{"n_layer": 25, "d_model": 256, "n_head": 8, "n_kv_head": 8, "head_dim": 32, "d_mlp": 1024, "vocab_size": 8192, "activation": "tanh_gelu", "norm": "layernorm", "norm_place": "pre", "norm_eps": 1e-05, "positions": "learned", "qk_norm": false, "attn_scale": 0.177, "bias": "all", "tie_embeddings": true, "parallel_block": false, "init": "normal", "init_std_qkv": 0.0233, "init_std_o": 0.0233, "init_std_up": 0.0233, "init_std_down": 0.0233, "optimizer": "adamw", "lr": 0.00127, "beta1": 0.95, "beta2": 0.99, "weight_decay": 0.14, "lr_head": 0.00834, "grad_clip": 1.0, "warmup_steps": 311, "schedule": "wsd", "decay_fraction": 1.0, "decay_shape": "linear", "final_lr_fraction": 0.0, "batch_tokens": 65536, "seq_len": 256, "doc_mask": true, "train_tokens": 493300000, "steps": 7528, "dataset": "wikipedia_en"}
MLP neurons of a small language model. Each row is named by its layer, matrix (up: input weights) and neuron, and shows model dimensions 0-127. Each number is 200 + 40 x the weight over its row's rms, rounded and kept within 0 to 999.
After each neuron's rows, "fires on" lists the tokens most often at its 100 highest values on Wikipedia text that the model never trained on.

L11.up609,176,255,230,178,190,256,199,246,158,191,175,252,220,206,141,203,186,242,289,179,284,194,156,138,239,199,155,144,247,302,177,211,214,222,173,187,140,271,199,181,63,166,273,189,214,242,188,177,169,173,230,214,200,204,210,216,195,237,254,245,183,228,176,212,255,297,273,181,211,234,172,231,227,226,219,198,207,150,174,210,200,149,181,168,138,146,208,192,190,113,192,106,261,192,219,229,223,199,201,263,222,225,170,116,265,171,241,200,195,139,205,235,166,178,250,158,228,233,182,300,181,229,222,231,220,183,193,221
fires on: "On", " $", " On", " Succeeded", " Preceded", "In"

L5.up307,253,236,163,140,224,199,196,177,170,162,235,185,182,213,183,206,178,150,206,266,205,160,141,180,188,252,201,216,229,202,268,262,238,319,202,159,213,281,133,239,218,172,225,110,220,203,277,203,137,228,190,144,246,109,182,157,245,187,234,167,181,211,212,254,179,212,223,189,184,197,196,236,249,180,202,191,209,287,224,271,182,219,140,177,208,142,248,123,165,260,190,236,208,192,187,164,211,262,127,185,288,261,206,207,203,122,215,177,223,168,235,253,247,224,234,236,213,238,264,252,210,221,199,244,153,161,163,214
fires on: ")", ".", ",", " (", "mi"

L5.up481,244,257,264,210,187,254,161,208,203,197,168,241,221,189,215,188,184,143,217,182,232,235,152,154,136,221,157,172,273,247,170,265,187,198,154,149,131,284,256,197,179,173,215,178,201,121,158,168,163,214,198,187,243,187,220,216,187,157,252,185,179,213,212,196,281,159,225,202,206,210,159,240,222,168,185,165,251,206,240,173,168,140,189,130,164,163,204,212,195,237,166,66,267,202,231,247,227,184,163,224,252,173,224,196,296,160,264,199,219,173,180,212,248,219,213,208,176,262,203,266,161,174,219,194,211,159,265,167
fires on: " on", "On", " described", " Succeeded", ":"

L3.up196,246,115,226,205,166,225,263,224,180,269,188,154,230,209,204,209,190,180,249,194,181,228,272,171,191,185,168,186,234,196,169,218,301,216,186,198,214,284,180,190,186,191,273,175,171,218,260,258,139,203,168,170,206,172,246,151,238,126,257,288,252,170,253,199,257,226,216,205,201,173,177,228,302,192,220,244,228,167,155,239,261,138,167,177,154,185,172,229,183,205,267,121,215,215,206,153,208,167,197,179,240,201,247,183,163,217,180,226,169,194,152,265,90,200,186,245,199,180,210,195,187,224,146,182,198,203,151,254
fires on: " to", ":", " of", " that", " for", " by"

L2.up607,234,148,252,240,148,197,89,178,225,231,178,230,184,194,147,250,181,222,218,239,189,212,192,149,148,238,147,242,194,156,203,164,199,184,167,155,182,244,215,154,214,162,276,204,209,224,191,169,140,209,267,125,167,176,227,255,231,156,206,265,249,290,268,172,286,175,228,204,206,206,168,185,300,229,228,189,216,225,200,229,188,180,205,50,185,215,192,168,193,205,186,142,212,189,257,195,277,160,188,167,182,204,210,173,184,168,227,233,198,229,187,222,187,187,210,290,224,213,207,223,172,229,141,256,198,240,160,202
fires on: " |", ":", "\"", " #", " 100", " ("

L3.up253,252,195,227,254,144,144,199,184,179,174,244,248,157,151,162,186,219,248,265,176,220,182,134,179,217,265,209,170,226,219,224,206,177,243,262,199,215,216,200,179,218,206,209,135,220,201,188,271,200,174,183,139,185,163,213,147,208,156,177,135,168,90,175,244,176,140,170,191,197,187,184,242,225,142,204,304,271,224,169,234,180,205,239,214,127,225,228,210,138,233,201,202,210,195,193,124,319,232,217,247,273,223,174,227,169,217,225,251,193,204,123,205,198,152,277,241,198,204,293,256,231,254,179,257,152,136,134,113
fires on: "c", "t", " km", "art", "lt", " was"

L5.up288,165,165,208,256,167,241,219,218,178,202,213,280,212,188,184,182,206,236,197,167,212,186,171,223,199,169,134,165,185,242,179,189,244,195,163,177,181,216,172,118,183,116,210,121,315,185,138,290,208,206,246,188,189,187,175,203,214,187,208,227,223,159,208,245,201,217,271,132,255,162,230,219,196,188,216,215,146,207,177,212,214,197,183,283,218,220,207,170,212,159,173,237,236,204,250,185,225,204,206,285,227,237,136,195,208,291,184,241,215,129,240,205,178,190,261,172,157,178,200,298,175,246,216,231,123,170,178,143
fires on: "vo", " pla", " pl", " Ven", "ini", "Man"

L12.up226,235,100,196,213,198,199,117,138,242,202,188,197,171,205,208,228,160,215,164,267,171,251,196,87,126,263,141,270,176,186,206,258,229,191,181,157,178,263,167,228,165,167,290,184,197,236,217,204,184,224,198,149,172,200,263,202,200,171,223,304,234,256,269,156,230,224,232,198,184,176,209,182,241,163,192,189,310,212,180,220,211,176,122,213,213,198,218,148,194,234,226,180,214,245,163,212,230,116,163,236,190,212,217,149,211,144,236,164,196,182,123,190,145,217,202,236,149,232,159,242,167,227,146,197,187,271,165,207
fires on: ":", " –", "=", " /", "–", " |"

L5.up719,261,205,178,220,178,232,120,270,272,162,169,238,241,142,167,159,199,177,219,201,178,224,134,204,179,249,181,198,218,224,152,267,161,208,166,129,181,292,230,195,158,146,189,230,200,194,215,183,160,252,194,183,173,215,235,255,173,168,234,214,181,195,234,150,248,207,276,193,240,211,185,215,222,173,214,193,236,245,180,177,236,118,207,151,209,158,215,244,201,266,196,114,269,224,198,217,242,116,232,242,279,132,243,173,226,168,242,147,150,192,213,242,200,192,208,212,225,198,224,206,186,232,196,233,221,179,219,205
fires on: " December", ":", " |", " November", " October", " on"

L2.up445,295,252,212,195,218,188,182,233,178,203,171,184,190,199,143,198,175,248,189,232,219,194,188,117,216,250,222,109,233,253,207,273,164,251,158,104,163,297,181,185,186,207,248,139,241,182,233,190,212,162,211,164,162,161,217,171,193,203,193,163,191,222,191,253,207,225,232,163,207,242,234,222,260,238,258,202,225,313,216,165,230,202,184,191,117,133,171,172,164,181,172,196,178,139,148,165,242,217,163,214,214,233,206,189,182,159,193,181,188,166,182,251,191,123,257,218,205,223,264,238,249,162,207,252,210,165,141,161
fires on: " (", ",", "de"

L12.up440,275,243,187,147,188,151,165,155,169,190,230,179,188,152,115,174,249,259,250,194,205,172,185,151,228,154,201,266,254,167,226,211,175,187,264,235,216,227,188,176,136,243,282,183,197,199,194,210,161,232,227,236,154,166,217,205,82,250,198,230,168,180,194,199,173,201,215,166,264,180,203,168,223,99,212,234,236,211,159,147,175,153,218,211,238,142,218,236,155,204,263,192,280,208,210,138,205,153,196,297,149,145,197,240,248,173,220,180,88,199,208,158,217,141,172,209,240,304,231,206,252,217,240,266,213,149,193,169
fires on: "n", "ist", "ic", "i", "sh", "ian"

L15.up431,180,203,201,198,184,246,156,199,183,216,223,207,217,205,260,210,275,228,156,177,243,200,257,165,212,226,206,229,175,170,101,255,198,252,164,198,235,217,192,167,177,226,218,195,244,235,232,242,177,189,211,153,274,183,217,183,149,168,243,202,241,185,318,229,224,228,177,188,323,146,285,194,254,219,205,204,212,226,186,155,201,154,209,161,226,150,191,261,222,247,175,220,268,218,182,117,242,158,168,242,216,84,204,234,243,242,153,180,161,172,270,149,224,152,159,178,223,204,240,205,208,238,191,171,163,241,234,135
fires on: " of", "s", "0"

L11.up611,231,183,198,190,223,230,267,258,246,264,191,205,240,179,219,175,179,130,179,180,190,186,225,177,201,232,175,234,227,173,229,285,160,213,137,194,151,241,148,197,172,174,245,172,233,164,149,221,147,220,237,218,261,143,234,208,167,257,205,192,171,254,185,204,246,209,218,208,211,142,222,219,247,253,245,170,217,179,234,143,203,152,229,227,155,136,192,188,228,204,204,115,260,212,191,188,176,195,130,154,239,215,275,192,253,170,358,199,244,172,225,235,210,268,253,241,237,231,162,210,136,174,237,151,166,203,235,199
fires on: "On", ":", " out", " up", "=", " details"

L11.up0,260,218,140,197,177,187,136,185,253,157,178,170,255,170,155,185,202,167,227,222,191,125,161,157,190,103,203,139,213,236,261,184,241,189,242,220,191,203,177,249,138,241,184,183,168,170,331,107,172,257,166,123,226,232,222,193,274,212,165,245,154,216,243,207,158,223,283,187,166,231,228,169,238,193,193,254,237,263,201,156,193,216,184,134,264,222,212,208,179,217,322,177,191,197,253,164,247,197,181,212,186,187,272,257,186,138,174,224,208,170,156,214,115,227,291,136,192,252,226,191,253,173,205,302,227,181,202,208
fires on: " •", ".", "ep", "{", " fast"

L3.up32,252,230,175,166,182,179,156,187,227,223,235,176,281,176,179,208,251,166,238,143,208,207,256,191,185,222,221,211,188,130,195,280,246,221,189,169,205,206,209,246,144,245,187,206,185,214,243,185,91,300,166,205,206,175,203,231,217,184,205,173,182,190,262,217,206,118,170,171,305,102,216,131,257,172,247,134,251,162,179,187,245,173,252,184,139,195,234,224,188,248,266,188,231,235,135,140,243,172,217,227,244,173,162,192,247,210,154,132,161,218,206,145,252,158,224,162,214,221,191,164,182,175,136,137,170,209,239,165
fires on: "e", "ville", "s", "ford", "water", "wood"

L6.up54,235,187,167,199,153,177,173,224,222,187,202,157,256,185,169,242,164,199,199,185,176,203,243,183,123,235,156,181,172,190,157,207,200,226,187,180,144,321,185,174,191,164,287,200,167,196,271,137,147,230,188,190,232,149,306,228,262,160,230,263,263,142,277,197,292,226,230,236,193,193,215,205,295,206,164,187,190,151,255,201,208,121,163,185,178,89,180,211,215,201,195,203,188,196,163,252,204,168,214,176,267,198,219,180,203,191,176,196,109,175,164,209,148,162,214,282,217,159,208,188,103,288,146,161,235,231,146,163
fires on: "s", " that", " to", " for"

L15.up257,164,199,255,230,199,231,170,267,180,191,151,180,247,210,209,205,196,216,186,204,187,136,246,210,204,209,196,287,216,130,219,156,253,250,190,178,122,282,214,197,151,199,158,186,196,182,269,207,159,324,271,226,192,194,195,194,220,228,225,236,184,199,162,79,204,172,198,184,268,141,186,207,230,273,190,222,154,91,225,98,255,213,204,212,213,250,235,182,142,216,263,136,268,176,174,180,239,171,235,177,131,184,164,191,183,188,205,187,138,184,202,124,202,192,215,135,242,179,236,178,210,277,199,191,286,194,183,201
fires on: "a", " d", " and", "−", "b", " or"

L19.up144,236,199,172,198,183,288,146,268,209,236,212,224,212,203,139,235,179,176,259,221,216,93,237,167,228,263,183,258,256,180,197,172,235,247,178,173,125,192,138,212,178,180,175,248,239,238,163,214,164,263,235,227,210,241,221,190,225,205,274,215,270,212,204,119,152,147,262,212,240,198,172,145,205,204,224,215,203,225,237,209,229,209,159,208,163,233,183,220,184,196,237,114,231,225,235,226,193,176,221,191,210,187,163,238,249,187,203,177,121,233,147,172,165,176,146,163,183,194,138,157,268,242,221,267,198,149,169,172
fires on: " or", " and", " ter", " pen", " (", " cas"

L12.up801,247,153,214,222,158,278,181,179,186,167,241,191,159,174,279,213,223,208,230,150,227,188,159,154,205,275,165,170,223,237,131,196,279,233,303,238,158,256,201,143,198,204,163,190,203,295,291,176,190,210,187,128,160,136,229,226,224,189,202,157,140,232,182,187,200,165,165,166,206,235,169,236,214,190,232,251,221,201,217,241,188,199,252,145,191,167,184,234,167,208,214,226,195,252,153,130,246,207,173,291,238,242,236,213,264,241,203,178,121,195,171,191,161,175,268,182,195,253,281,251,180,175,179,278,209,147,218,202
fires on: " Total", "ct", " is", " was", "art"

L19.up880,154,180,192,163,215,215,119,225,229,204,188,225,227,218,186,154,197,261,116,146,243,232,308,157,178,205,161,269,270,266,206,188,237,257,166,221,206,187,159,163,211,152,237,187,238,166,237,173,254,114,283,221,171,177,173,226,157,186,234,167,157,169,160,160,210,148,200,172,227,256,293,170,208,239,262,198,218,159,184,231,156,181,161,248,174,153,237,182,200,193,161,186,239,199,221,164,242,124,201,268,175,188,183,239,203,129,222,190,239,122,248,194,225,220,255,170,238,166,181,244,189,236,238,239,189,163,183,194
fires on: "-", " \""

L6.up408,225,217,262,232,158,310,216,195,260,138,187,209,218,163,167,229,168,147,174,200,207,233,208,169,185,190,180,181,181,202,162,196,228,198,176,214,156,168,207,239,215,208,191,202,144,175,224,140,152,245,163,120,220,213,151,75,244,132,239,237,180,239,206,137,247,223,208,221,216,198,120,146,239,188,186,195,234,201,180,228,190,215,184,183,187,198,223,144,199,253,167,127,188,185,220,231,279,240,118,179,194,164,204,163,276,146,139,170,233,182,195,157,206,189,232,162,240,215,122,206,235,154,147,237,208,180,180,274
fires on: "=", " 2", " K", "K", ".", ";"

L5.up902,176,161,221,210,191,275,240,184,242,231,207,245,174,223,164,193,227,246,191,241,251,234,178,224,139,162,150,203,205,269,135,196,257,262,166,226,154,222,109,140,190,141,145,169,342,229,176,218,179,269,194,198,197,190,186,220,183,166,214,176,163,198,249,164,196,160,190,165,277,185,171,210,186,180,205,213,150,180,224,270,168,170,241,218,234,231,199,223,216,192,206,190,237,307,198,211,213,269,178,252,237,226,173,214,232,202,148,179,228,122,206,224,205,288,233,160,155,209,149,222,187,246,225,232,167,151,172,237
fires on: "Co", " pla", " pl", " co", " bo"